config.toml
n_head = 2
vocab_size = 8192
norm = "rmsnorm"
norm_eps = 1e-05
positions = "rope"
rope_fraction = 1.0
init = "uniform"
init_std_o = 0.00793
beta1 = 0.9
steps = 5412
dataset = "wikipedia_en"
MLP neurons of a small language model. Each row is named by its layer, matrix (down: output weights) and neuron, and shows model dimensions 32-127. Each number is 200 + 20 x the weight over its row's rms, rounded and kept within 0 to 999. A neuron's up and down rows have the sign that makes its largest values positive.
After each neuron's rows, "fires before" lists the tokens most often just after its 100 highest values on Wikipedia text that the model never trained on. A number after a token or word is its count.

L2.down93,147,178,200,192,210,200,211,205,176,209,216,181,231,190,148,187,191,172,170,184,194,195,200,208,217,176,200,210,191,224,219,204,194,164,177,196,197,213,215,199,188,137,197,229,198,214,169,214,219,206,167,197,219,174,203,218,163,197,224,226,230,198,185,191,199,221,198,186,199,212,214,210,203,190,197,200,193,222,190,221,213,217,211,177,175,210,170,197,215,186,230,195,183,170,191,209
fires before: " " 48, "\n" 26

L5.down312,176,202,226,183,223,196,188,184,207,194,184,198,184,228,204,208,170,210,189,202,206,225,198,201,204,188,209,197,197,202,186,204,187,174,230,218,198,234,204,231,219,195,188,180,237,237,196,214,206,193,200,184,228,210,205,222,214,227,219,213,227,168,210,252,204,216,252,173,200,170,171,218,165,195,192,197,170,187,239,214,187,251,223,219,228,191,236,206,201,211,175,218,228,194,240,210
fires before: "|" 92, "\n" 6

L8.down164,207,210,213,212,206,219,201,172,211,174,225,218,170,227,180,231,191,184,185,180,238,198,212,216,173,220,206,174,197,211,143,215,200,204,173,189,228,238,193,230,210,227,222,201,215,190,223,228,178,225,200,196,199,200,239,206,209,174,212,152,198,169,236,216,201,177,168,217,206,166,220,207,251,198,223,220,223,210,223,170,190,187,205,206,190,219,217,213,215,219,191,209,184,181,169,207
fires before: "°" 24, "2" 11, "1" 9, "5" 8, "9" 8

L8.down191,225,192,205,225,181,220,164,204,173,204,221,221,213,175,209,218,177,215,160,168,173,186,205,213,185,202,186,172,205,207,209,217,229,185,210,188,204,223,193,210,221,214,214,202,186,207,202,233,160,189,191,203,230,194,232,232,189,203,202,234,220,172,201,152,225,187,177,202,180,219,194,215,195,147,231,190,247,194,214,223,196,199,213,208,228,207,207,180,202,210,190,211,211,204,201,187
fires before: "|" 40, "-" 35, "\n" 10

L9.down72,207,200,220,222,207,230,189,198,175,200,237,216,179,219,199,211,169,194,244,181,199,211,208,210,193,206,196,202,178,224,186,203,226,212,195,243,187,191,192,195,185,219,152,198,180,222,233,226,194,210,262,208,214,194,224,186,171,202,197,192,200,201,215,183,189,199,175,215,231,192,185,240,248,184,199,229,231,210,173,191,212,191,213,231,222,189,204,193,198,183,218,189,171,210,223,183
fires before: "\n" 63, " =" 7, " (" 6, ")" 5, " is" 4

L6.down117,187,229,171,202,241,198,222,177,239,195,211,185,219,159,231,197,195,214,221,228,173,186,177,203,204,183,189,202,190,205,204,198,184,171,194,218,174,214,180,222,202,213,192,194,205,204,210,166,203,195,209,203,187,226,217,190,192,210,221,205,184,227,177,200,204,243,184,184,189,165,232,197,184,207,216,222,226,194,209,173,186,185,197,209,207,178,171,201,211,212,194,253,217,207,214,205
fires before: "5" 14, "7" 13, "4" 12, "6" 11, "9" 10

L8.down151,203,166,154,206,219,192,195,177,219,198,201,188,209,166,184,191,185,192,193,180,171,231,210,161,200,214,234,188,186,209,199,197,198,175,167,190,210,208,199,200,176,168,155,221,168,181,197,209,197,207,113,214,227,205,199,245,187,191,200,191,192,179,185,192,211,171,210,201,223,195,191,198,174,213,200,186,166,213,178,207,178,247,217,240,207,202,225,191,199,228,194,199,213,195,173,228
fires before: "\n" 31, " The" 14, " It" 5, " A" 4

L8.down172,185,198,208,202,242,209,211,234,209,201,173,209,207,194,186,247,225,216,209,198,195,188,193,240,191,228,188,195,219,190,176,186,186,193,227,237,199,198,235,201,183,190,190,147,216,212,191,167,199,190,184,180,207,176,143,184,170,216,181,204,213,202,177,212,201,178,197,214,188,181,173,205,163,198,197,192,197,194,203,169,203,190,209,201,218,238,213,203,196,165,195,205,198,222,237,199
fires before: " |" 33, "." 13, ":" 8, "0" 6, "5" 4

L6.down46,175,210,178,184,211,223,191,196,200,176,214,214,247,195,153,222,207,223,180,180,175,187,164,236,200,221,224,176,194,213,213,221,226,174,203,209,240,188,213,230,264,222,196,230,185,191,226,211,198,189,217,201,198,175,224,196,209,219,180,196,206,195,207,176,201,186,208,169,215,204,189,251,196,194,217,232,213,202,207,176,205,231,193,185,169,187,202,192,197,176,174,205,208,208,192,213
fires before: "1" 20, "2" 17, "5" 10, "3" 8, "8" 5

L5.down196,196,225,231,210,182,223,192,224,172,189,199,187,209,216,198,214,220,217,173,200,181,197,173,146,227,213,184,206,186,218,216,207,201,211,226,207,182,209,237,186,228,188,190,193,142,214,202,209,191,198,190,201,180,179,244,201,206,207,185,195,204,203,214,184,227,210,202,172,226,224,195,190,202,207,213,191,197,204,241,199,196,196,208,187,178,174,194,188,201,158,190,230,194,201,214,197
fires before: "\n" 26, " |" 26, "---|---|---|---|" 13, "==" 6, "s" 4

L8.down317,166,206,173,202,196,180,181,201,233,189,189,171,154,195,170,185,199,234,218,208,228,204,222,213,200,230,179,182,177,190,182,221,233,205,191,236,173,211,176,182,217,209,216,194,216,182,199,204,215,202,229,231,254,206,183,216,200,194,219,196,194,197,208,226,193,187,206,168,214,204,200,194,170,146,202,186,206,145,226,162,169,195,193,176,185,197,208,205,158,194,210,233,194,199,214,164
fires before: "0" 52, "." 5

L8.down43,233,219,228,212,224,229,200,186,214,177,173,188,208,193,166,199,178,196,204,186,229,269,195,150,179,188,199,180,205,190,185,198,222,198,189,211,189,215,179,223,183,207,172,182,223,197,143,188,224,222,163,218,174,218,210,205,202,182,210,167,202,178,184,224,184,211,213,193,211,199,231,220,210,190,205,198,191,246,218,208,213,196,219,199,185,189,175,226,236,218,204,183,191,221,177,232
fires before: "\n" 67, " |" 6, " English" 5, ")" 5

L9.down148,210,205,217,159,222,211,235,195,220,179,204,180,183,131,176,208,192,178,184,217,192,192,195,173,215,143,208,205,183,182,199,191,185,197,232,191,202,172,189,214,209,197,222,185,195,176,212,220,204,213,204,213,198,167,165,198,201,196,178,190,234,190,201,226,192,241,232,193,219,187,197,171,233,193,207,185,189,215,187,197,203,213,219,175,199,213,216,212,172,154,203,227,180,184,175,221
fires before: " |" 50, " m" 5, ")" 5

L9.down159,202,231,203,199,181,190,181,181,217,190,226,169,223,213,184,174,195,199,194,185,208,186,194,223,221,198,194,206,228,189,213,214,226,223,172,200,212,151,222,188,197,237,199,171,193,215,211,162,196,159,213,234,166,175,215,156,184,184,148,188,193,204,198,219,186,204,196,177,227,191,194,198,213,210,225,232,215,219,204,208,212,178,196,185,213,172,177,221,220,155,229,205,208,219,217,208
fires before: ";" 21, "." 13, ")" 12, " in" 5, " " 5

L6.down196,185,176,223,170,181,185,191,189,188,183,232,201,162,194,227,216,208,226,189,188,191,184,160,173,178,171,205,223,171,182,196,216,196,180,205,197,229,195,189,182,206,217,211,194,181,193,180,182,211,198,229,214,230,211,198,219,175,196,186,198,192,198,196,206,209,199,206,211,191,197,182,187,209,176,174,206,153,186,190,174,198,178,221,197,218,217,207,189,214,204,202,191,198,170,210,189
fires before: " " 78, "1" 5, " is" 4

L5.down4,214,206,196,179,211,180,188,173,260,182,173,193,169,217,187,204,199,208,224,226,209,167,191,223,188,208,190,189,192,210,168,227,238,198,204,169,176,198,203,192,198,191,175,189,247,209,191,194,184,156,197,211,214,206,203,200,202,183,213,216,199,222,230,219,221,217,198,184,189,182,221,201,185,203,222,173,189,188,198,222,197,158,196,196,209,202,205,207,186,189,211,171,192,203,230,219
fires before: "." 28, "0" 19, "," 10, " |" 7, "1" 6, "6" 4

L2.down249,217,207,186,199,191,180,167,184,209,214,186,193,181,236,217,203,174,201,219,219,206,201,191,217,208,193,182,228,203,190,206,244,198,215,185,157,152,175,202,155,214,209,198,203,249,201,183,182,193,185,217,183,197,189,212,212,189,188,219,176,203,220,184,187,193,199,200,175,178,219,205,204,182,176,196,190,202,197,198,193,221,174,184,229,198,208,209,216,186,151,245,182,200,214,220,229
fires before: " |" 26, ":" 14, "," 8, "." 7, "–" 7, "6" 6

L2.down51,228,220,174,214,219,211,184,194,188,190,230,214,203,166,218,194,192,218,219,206,221,149,192,163,243,185,177,211,221,207,180,197,194,181,225,190,215,200,187,150,222,156,205,203,190,212,201,207,186,206,194,182,224,188,205,232,191,240,236,209,183,218,231,194,204,192,211,231,186,218,182,195,196,197,168,182,152,206,207,176,192,201,199,162,218,243,193,202,187,225,202,197,223,216,204,212
fires before: " " 63, "er" 4

L6.down248,181,202,199,198,234,207,187,211,209,199,207,214,209,241,181,211,221,173,204,209,188,164,189,215,208,192,208,217,192,214,182,175,219,209,231,188,196,180,212,206,234,209,212,192,185,194,211,223,218,182,206,221,175,205,230,163,178,242,207,194,197,232,166,186,171,212,184,222,226,175,207,177,220,203,208,221,233,229,158,216,200,205,186,212,209,172,208,242,189,190,183,213,193,205,220,190
fires before: " of" 19, "." 17, " and" 8, "," 7, " to" 5, "'" 4

L2.down6,204,162,197,212,182,250,188,196,200,265,200,232,211,171,211,194,223,169,200,218,221,205,198,213,204,205,207,220,188,219,200,203,201,172,205,216,181,219,185,216,196,208,210,192,222,209,180,178,162,169,181,200,193,178,201,185,167,198,215,219,224,161,203,185,194,175,199,202,196,203,194,191,207,220,207,190,205,183,210,200,207,231,197,233,195,162,215,211,203,210,225,160,205,195,216,210
fires before: " |" 25, " (" 16, "\n" 10, " –" 9, ";" 6

L6.down298,214,225,220,213,230,224,243,198,168,199,197,221,219,153,202,219,221,217,200,190,195,207,222,179,182,192,197,238,189,218,199,188,197,207,199,195,218,211,214,217,203,198,250,206,160,223,209,176,210,187,212,180,187,215,207,181,217,238,204,142,186,170,171,186,213,216,203,208,213,192,180,221,223,199,238,223,214,208,215,205,184,224,203,220,209,174,170,167,179,216,189,217,175,207,187,190
fires before: "0" 18, "1" 11, "6" 10, "5" 9, "8" 9, "3" 8

L2.down7,226,209,177,199,212,214,211,192,198,242,190,213,209,190,220,191,210,212,229,193,199,221,155,196,192,211,176,192,247,180,202,194,209,209,197,196,194,227,216,228,207,220,250,210,190,198,237,220,211,207,182,213,198,166,214,193,184,216,196,215,178,168,169,203,183,218,206,201,196,211,184,209,216,203,213,190,221,206,213,173,226,234,196,198,196,186,200,221,222,166,193,225,167,213,186,185
fires before: " |" 24, "4" 16, "3" 11, "5" 9, "2" 9, "1" 6

L6.down288,203,204,194,169,188,171,194,217,216,223,165,167,234,205,214,201,160,189,211,186,193,180,232,206,202,224,200,179,204,200,183,191,195,233,210,201,184,198,223,206,229,196,225,196,206,220,192,197,184,222,197,195,194,162,179,188,199,184,194,209,199,214,193,204,210,242,206,166,169,195,213,203,203,210,177,194,183,188,206,233,213,212,176,193,188,216,196,202,171,234,197,169,202,212,199,219
fires before: " that" 20, " the" 18, " to" 6, " in" 6, "," 5

L2.down266,199,198,229,216,197,204,217,208,225,198,205,205,212,172,163,227,180,255,241,189,222,231,214,204,182,248,215,222,208,223,212,251,184,180,200,216,188,236,201,217,190,209,194,221,199,190,221,197,177,189,146,186,209,143,205,179,230,198,211,228,199,208,188,236,191,180,208,194,228,191,204,210,213,182,201,190,178,191,188,175,172,228,198,207,199,238,185,192,210,187,171,201,196,203,186,163
fires before: "\n" 42, " \"" 9, " The" 6

L9.down235,222,229,199,193,224,210,182,181,217,210,210,186,204,184,178,188,205,215,176,231,195,216,225,201,193,216,179,206,159,177,231,231,215,206,217,213,166,193,194,200,204,193,180,159,172,177,207,227,188,202,149,204,207,200,159,193,221,207,200,214,214,198,213,216,251,179,177,190,192,218,219,223,232,203,218,212,214,199,195,203,204,242,181,197,185,224,205,179,184,187,164,205,208,201,214,185
fires before: " |" 31, ";" 15, " (" 9, " –" 9

L9.down128,217,194,210,224,206,201,210,205,190,203,230,202,172,200,193,178,215,199,215,172,181,165,195,193,191,216,187,244,178,190,169,202,172,202,196,211,216,197,182,184,208,184,206,206,209,203,197,200,185,206,244,198,177,184,191,208,200,185,208,182,182,175,209,197,203,189,205,224,192,197,150,210,199,228,213,198,194,217,213,214,212,195,197,170,229,180,213,232,179,228,184,182,209,164,219,251
fires before: " " 40, "0" 13, "2" 5, "born" 5

L9.down309,232,208,209,234,240,234,192,191,247,197,228,222,203,147,204,220,219,217,219,246,221,214,176,204,209,186,222,189,197,192,233,237,206,209,172,215,199,187,220,194,206,215,184,193,169,199,178,207,170,201,156,228,183,199,199,206,218,213,183,184,195,225,185,184,215,218,216,186,203,205,207,177,192,203,200,183,200,208,192,239,194,175,201,210,240,187,185,223,190,187,154,187,176,193,220,157
fires before: " |" 78, " (#" 7, " –" 6

L8.down84,186,179,188,178,225,206,204,188,190,216,172,149,192,205,240,187,223,180,195,202,212,220,212,227,224,197,184,175,242,234,208,193,196,202,214,202,192,228,205,214,205,213,215,206,214,198,197,186,225,215,189,214,174,206,209,171,212,219,158,193,171,182,225,275,210,198,218,159,197,191,203,191,184,186,210,174,223,219,183,206,216,206,210,178,196,177,212,214,154,175,196,218,209,216,221,163
fires before: " " 42, "," 13, "." 9, " ==" 4, "s" 4

L9.down6,189,210,213,183,181,210,180,207,197,175,193,229,243,171,219,195,169,208,218,197,187,225,214,205,197,173,193,200,199,225,163,203,156,179,215,252,208,187,186,176,228,219,193,219,200,222,210,225,181,234,192,190,179,227,198,214,164,217,199,209,211,202,205,174,193,221,185,231,200,215,193,199,211,168,218,184,231,172,185,173,194,186,224,210,217,198,174,210,197,212,204,213,184,173,189,191
fires before: "0" 67

L8.down254,186,191,223,195,239,198,177,252,165,210,223,190,221,194,183,223,186,205,208,186,203,205,199,171,197,210,174,185,180,231,207,200,196,188,195,206,145,207,208,175,198,206,184,210,245,185,231,215,185,221,195,169,219,216,187,179,196,219,192,203,221,173,192,220,183,218,192,176,161,198,204,196,219,196,188,199,173,209,217,159,158,191,193,188,212,193,211,218,194,189,210,180,204,233,188,232
fires before: " |" 40, "%" 21, "7" 4, "0" 4

L2.down204,204,205,199,228,241,235,217,188,201,183,204,216,169,195,213,207,180,190,206,203,221,241,175,210,203,194,210,181,188,190,205,249,203,185,218,215,184,207,196,228,207,218,181,190,191,210,238,217,172,201,174,214,169,205,166,214,217,181,190,220,193,210,198,185,237,216,235,210,184,191,247,192,228,172,177,173,175,190,157,205,172,228,173,219,203,217,205,191,204,223,190,207,226,206,197,215
fires before: "-" 58, "\n" 22, " " 8, "1" 4

L8.down176,215,207,233,214,167,185,222,154,204,213,232,167,176,214,183,227,213,170,209,195,207,193,179,222,186,202,239,221,170,196,203,219,240,233,191,220,196,192,200,208,212,190,209,221,205,165,243,201,178,213,201,198,183,182,240,202,191,162,184,186,195,215,212,184,220,191,194,200,232,196,224,215,205,215,195,173,224,187,235,184,219,223,212,195,208,191,219,207,188,205,181,168,189,207,197,209
fires before: "2" 82, "3" 10

L5.down226,202,214,213,209,224,232,207,198,193,224,176,199,214,204,187,196,186,179,204,160,196,188,186,234,202,216,197,207,206,173,202,211,175,202,177,181,220,199,204,215,183,166,195,218,208,211,166,218,227,181,213,189,194,207,222,194,236,172,250,178,210,206,212,203,205,219,221,205,199,214,193,195,237,183,213,185,256,192,166,211,198,213,213,218,229,193,215,205,223,199,216,217,203,131,238,171
fires before: " |" 27, "'" 20, " hold" 4, " Party" 4, " and" 4

L2.down295,208,209,198,184,180,178,203,222,216,187,195,169,211,192,188,196,214,205,176,208,204,191,232,241,188,186,245,179,239,212,179,212,155,206,193,200,192,199,228,189,209,215,204,200,167,189,254,201,217,182,205,163,192,229,218,211,214,197,187,192,194,194,198,214,186,209,188,180,191,207,209,185,192,226,250,211,222,195,204,219,183,213,239,194,180,189,199,185,187,208,208,248,227,199,201,212
fires before: "1" 37, "0" 30, "2" 24

L8.down17,179,235,199,227,207,196,216,172,176,208,224,208,232,194,218,228,198,193,228,198,191,236,145,189,200,212,212,224,207,168,188,208,216,224,201,209,229,207,205,213,190,211,165,191,187,195,191,194,205,187,231,206,179,203,221,185,195,210,227,159,192,220,194,188,171,192,226,207,207,192,195,211,200,156,233,201,182,162,238,171,199,223,199,187,212,162,187,189,203,201,208,189,188,204,182,214
fires before: "\n" 22, "%" 10, " " 9, " Apps" 8, " Votes" 6, " ±%" 5

L2.down259,209,200,218,194,220,205,178,194,163,215,181,176,185,194,227,192,192,220,213,167,235,228,192,196,212,189,165,239,168,212,181,182,174,162,191,205,221,195,212,210,205,229,175,248,180,198,201,213,180,189,239,198,191,217,220,196,213,221,214,223,198,195,211,238,187,220,198,202,162,212,172,184,195,196,169,213,226,214,227,207,220,224,208,208,206,199,201,196,161,214,209,198,190,212,234,182
fires before: " " 49, "ius" 9, "." 7, "ia" 4, ":" 4

L8.down74,197,201,155,183,185,222,212,198,191,188,217,189,223,189,197,195,214,205,217,231,187,240,220,199,180,202,225,214,182,217,207,192,199,168,217,214,208,181,198,192,166,202,187,205,221,213,184,238,214,206,195,212,197,173,179,186,201,166,198,196,215,200,195,207,206,213,197,216,236,212,218,190,204,195,219,190,186,202,191,162,187,183,239,222,213,214,192,188,185,211,230,186,198,218,211,191
fires before: "0" 81, " " 4

L5.down315,199,181,196,152,181,172,195,216,172,212,218,186,212,205,214,208,174,224,240,196,201,212,241,174,210,162,161,221,215,200,185,182,184,197,181,211,235,203,162,199,179,200,171,214,195,185,183,228,217,169,196,235,211,198,174,195,225,231,218,203,201,185,191,251,190,202,226,197,207,194,193,216,205,189,179,208,209,224,170,184,188,219,212,160,204,226,202,202,181,208,221,202,212,200,203,153
fires before: " " 69, " –" 8, "2" 5, "°" 4

L8.down291,182,211,240,246,183,205,211,202,203,202,220,222,212,183,217,155,193,189,219,213,187,212,183,180,187,204,205,205,199,225,179,227,198,204,217,211,166,195,191,179,167,194,164,182,159,192,198,214,205,191,218,181,188,211,183,169,194,215,201,158,195,195,207,217,200,204,205,210,212,202,158,198,204,217,196,194,211,202,209,216,203,209,210,191,197,217,171,177,207,189,188,161,184,197,181,160
fires before: "\n" 95

L9.down101,187,168,191,213,189,194,246,223,180,196,202,196,167,207,200,179,193,198,203,190,245,211,202,216,196,215,210,223,172,224,212,227,229,156,198,219,193,202,208,173,210,184,225,208,198,203,214,186,190,248,202,187,219,187,244,217,203,195,207,210,203,198,197,205,183,229,174,192,197,220,195,193,230,204,173,175,162,190,203,218,220,186,177,182,223,188,203,185,175,224,205,153,187,219,201,191
fires before: " |" 32, "===" 16, "\n" 12, "==" 11

L9.down139,204,175,200,206,227,194,198,237,207,189,195,174,231,218,217,215,227,200,171,189,178,169,180,202,158,203,193,230,239,203,193,204,219,207,191,154,208,212,205,216,201,219,215,213,234,203,173,203,189,166,200,202,196,230,240,190,184,206,197,164,181,196,203,170,219,215,201,227,207,220,209,211,207,233,212,245,222,210,179,221,215,192,186,223,232,177,218,214,236,206,183,210,149,194,197,191
fires before: " to" 17, " in" 14, " from" 8, " into" 6, ":" 6, "," 5

L9.down189,176,186,187,198,216,232,202,201,177,153,191,205,226,197,180,179,196,179,208,218,197,233,214,188,159,207,186,228,233,194,222,224,210,204,209,238,192,196,206,213,199,210,223,197,214,211,204,198,183,190,217,196,208,159,180,206,250,190,195,209,212,186,205,226,218,204,212,216,190,215,194,210,223,199,216,227,199,198,187,173,207,197,230,190,235,200,198,204,233,229,172,205,200,220,167,169
fires before: " " 41, "==" 12, "1" 6, "7" 5, "." 4, " and" 4

L6.down244,216,205,167,201,196,189,189,176,227,205,178,250,203,236,181,196,192,203,202,232,189,162,188,200,215,239,216,187,220,211,192,220,202,220,207,184,192,184,184,218,195,183,219,178,203,185,191,176,222,207,170,211,187,206,216,212,197,182,255,195,200,230,193,170,177,188,181,166,228,176,186,208,168,226,178,195,208,194,150,187,190,230,189,239,181,203,176,166,207,174,212,214,217,218,178,230
fires before: " |" 41, "°" 8, "1" 8, "′" 7, "." 6, "0" 6

L6.down96,171,208,208,177,186,175,214,184,145,200,196,215,171,196,221,243,188,217,188,252,165,227,196,196,198,211,195,211,164,164,202,195,228,185,198,208,176,199,155,164,188,171,197,219,230,207,216,189,229,206,196,223,204,212,200,213,172,232,241,224,202,175,206,220,210,210,188,199,226,172,209,212,216,205,189,193,197,181,179,206,208,210,195,181,198,202,218,210,180,190,208,233,206,205,203,190
fires before: "|" 67, "-" 15, "\n" 5

L8.down308,164,193,202,214,208,144,201,225,183,161,200,177,218,195,199,229,228,223,192,204,219,184,209,195,203,186,205,217,189,236,213,172,180,202,186,226,209,188,182,204,209,194,220,199,161,214,175,177,212,191,208,225,199,187,218,208,207,227,188,179,207,210,177,179,175,209,195,196,220,207,199,230,207,165,245,237,211,207,225,221,212,206,226,208,199,223,228,212,158,244,205,194,182,166,155,202
fires before: " |" 25, "0" 18, ";" 8, "1" 7

L2.down191,212,166,199,186,150,190,172,200,197,193,198,202,177,216,204,208,227,187,192,217,196,166,210,218,200,186,176,181,198,178,210,197,192,215,210,192,177,162,230,179,208,187,207,154,168,173,194,194,211,185,179,202,199,205,203,210,163,164,219,224,190,206,170,180,193,195,159,214,170,209,203,192,187,179,239,207,178,191,213,226,194,179,199,202,195,226,172,169,182,162,205,175,211,209,195,223
fires before: " W" 21, ";" 14, " D" 8, " L" 8, "ja" 7, " |" 5

L6.down39,195,212,191,154,236,201,215,195,186,172,189,183,194,202,187,213,194,215,205,190,195,222,173,180,204,217,204,208,179,179,183,222,206,186,171,216,187,186,228,184,229,193,223,230,217,195,238,231,217,190,240,216,220,196,197,203,200,219,173,198,207,198,210,181,216,225,196,209,198,190,192,189,210,200,184,212,191,198,177,167,199,217,191,202,156,191,189,169,192,180,198,210,185,208,177,196
fires before: "\n" 32, "==" 16, "The" 10

L8.down194,192,182,179,174,228,208,186,193,216,215,175,131,203,183,192,209,186,217,204,195,224,184,207,223,171,207,219,206,221,208,210,202,210,197,234,198,225,224,189,209,200,224,203,212,203,207,194,187,182,208,222,155,181,162,205,173,178,187,188,180,190,195,201,215,196,218,193,186,213,193,224,229,208,205,202,212,220,200,205,215,224,227,194,186,220,158,172,217,210,239,171,186,185,173,198,209
fires before: "," 26, " in" 26, " on" 8, ")" 7, ")." 6

L6.down134,213,215,176,205,208,200,219,171,189,213,220,188,211,184,194,186,167,195,193,233,216,205,198,213,200,201,206,192,189,193,200,255,203,209,222,190,163,215,188,206,168,187,179,200,219,174,180,204,162,204,164,161,193,214,190,169,215,217,212,165,206,243,213,177,182,187,189,185,191,178,214,178,210,234,221,187,214,186,217,144,183,186,196,174,174,208,149,193,224,177,188,178,227,210,223,199
fires before: " |" 26, "9" 25, "0" 15, "8" 4

L6.down92,182,185,184,205,228,229,204,229,194,207,217,184,196,199,223,223,181,210,200,168,219,211,206,187,203,177,147,207,178,201,182,196,154,162,174,204,212,195,183,218,199,217,173,221,194,215,214,191,192,169,232,188,186,202,223,212,225,219,206,227,171,195,205,261,159,205,239,228,176,200,191,196,199,163,184,210,202,212,212,176,175,236,191,175,207,196,218,200,184,190,238,196,187,217,223,167
fires before: " " 56, "." 5, " via" 5, " |" 4, "," 4

L8.down78,166,216,170,196,161,200,185,204,197,186,181,191,253,225,195,179,182,210,186,213,205,207,204,214,239,204,218,202,204,211,213,163,218,202,198,198,197,173,159,187,221,211,215,183,207,216,199,218,198,174,226,176,228,208,174,196,178,199,190,215,200,201,181,171,168,198,190,236,195,207,178,210,172,204,203,182,173,224,180,216,184,177,185,218,209,201,190,184,198,173,251,207,213,210,228,206
fires before: "0" 33, "9" 17

L9.down89,206,218,170,209,223,194,212,218,232,241,205,243,215,217,207,219,192,200,237,221,181,180,202,208,185,181,164,221,178,164,202,216,218,224,203,217,206,220,197,215,217,212,198,206,222,199,218,160,237,204,186,218,212,230,205,178,181,226,209,222,203,178,172,190,196,205,189,195,200,223,177,225,228,208,206,274,205,215,223,166,204,203,206,205,187,173,199,198,221,214,195,189,180,188,208,166
fires before: "4" 22, "5" 12, "3" 10, "2" 10, "1" 9, "ja" 9

L6.down176,223,201,202,188,208,209,231,220,204,218,228,163,220,207,219,198,213,174,175,176,208,166,219,206,192,160,197,185,170,204,203,196,208,219,200,218,197,189,192,187,202,191,156,180,188,187,190,237,204,206,165,204,165,210,185,195,182,191,204,217,229,232,189,220,190,203,185,206,175,194,142,201,180,201,162,202,186,193,188,210,186,223,205,180,235,201,172,195,225,173,200,210,193,195,204,210
fires before: "4" 19, "5" 12, "7" 11, "1" 11, "6" 11, "8" 10

L6.down128,219,178,202,187,209,212,180,214,215,183,185,199,165,186,165,167,199,230,211,171,174,188,175,208,203,184,180,187,212,212,211,219,213,257,196,194,164,195,238,191,190,173,200,210,181,165,207,222,183,208,207,202,198,239,192,181,220,153,194,164,206,214,181,209,207,175,178,192,190,185,210,194,183,194,156,226,184,205,207,196,181,214,235,225,199,212,200,186,212,208,168,219,187,254,204,234
fires before: "1" 44, "2" 25, "Croatia" 5

L6.down32,196,209,181,234,196,164,191,121,209,181,174,234,210,191,218,185,200,224,218,180,163,227,168,211,190,245,194,197,201,218,188,220,224,217,206,197,206,186,186,180,183,201,192,227,215,205,217,152,178,203,215,252,219,177,202,166,206,197,201,189,206,199,194,172,199,175,184,187,201,204,223,205,201,221,204,172,207,204,194,151,186,199,206,215,182,179,245,186,217,197,206,167,203,201,222,230
fires before: " |" 35, "%" 16, "2" 9, "5" 8, "4" 7, "0" 6

L2.down221,212,196,215,189,188,186,168,198,205,197,180,199,232,225,185,201,201,187,204,192,183,191,207,211,210,208,187,175,216,226,228,181,205,239,211,189,171,181,199,209,201,181,206,186,213,187,209,173,193,186,263,189,182,216,196,175,190,183,192,188,202,175,184,203,208,182,162,184,213,208,167,232,175,198,212,198,223,197,189,187,204,215,194,229,175,198,225,174,191,206,214,198,205,178,195,197
fires before: "1" 25, "2" 19, " |" 12, "6" 6

L8.down294,191,203,203,169,206,196,190,192,240,206,220,207,217,168,196,218,198,169,168,205,216,211,215,198,231,215,201,218,181,205,199,182,216,185,170,186,202,207,178,218,178,237,205,215,159,193,208,234,221,205,207,204,214,179,195,201,220,218,199,208,245,191,176,220,226,194,213,199,197,210,233,214,144,183,202,203,191,203,193,196,184,191,216,190,194,201,194,190,200,186,167,243,229,224,214,211
fires before: " " 31, "1" 16, "0" 14, "3" 12, "4" 10, "2" 7

L8.down120,166,201,223,188,213,205,175,208,178,189,183,179,192,218,204,214,237,258,212,190,248,155,182,196,216,155,231,206,219,226,214,229,232,234,210,183,197,200,194,199,194,185,199,213,237,205,169,171,218,157,219,173,215,203,227,200,179,193,197,205,200,200,177,180,181,233,198,168,211,211,200,173,233,207,202,216,207,191,203,201,192,238,192,220,197,164,177,212,209,197,212,185,185,179,196,185
fires before: " by" 42, " in" 21, " on" 8, " and" 5

L9.down7,203,226,179,184,191,208,193,170,231,228,206,216,165,187,147,183,185,191,227,227,177,200,215,214,203,165,183,194,185,209,207,222,212,187,201,219,188,194,229,204,210,186,241,184,177,172,234,213,171,177,115,206,173,193,197,207,208,154,195,216,233,209,174,190,241,199,170,195,188,178,203,215,169,179,220,197,197,182,207,201,199,170,196,200,211,195,204,199,196,202,178,198,197,190,182,202
fires before: " |" 84, ";" 6, ")" 4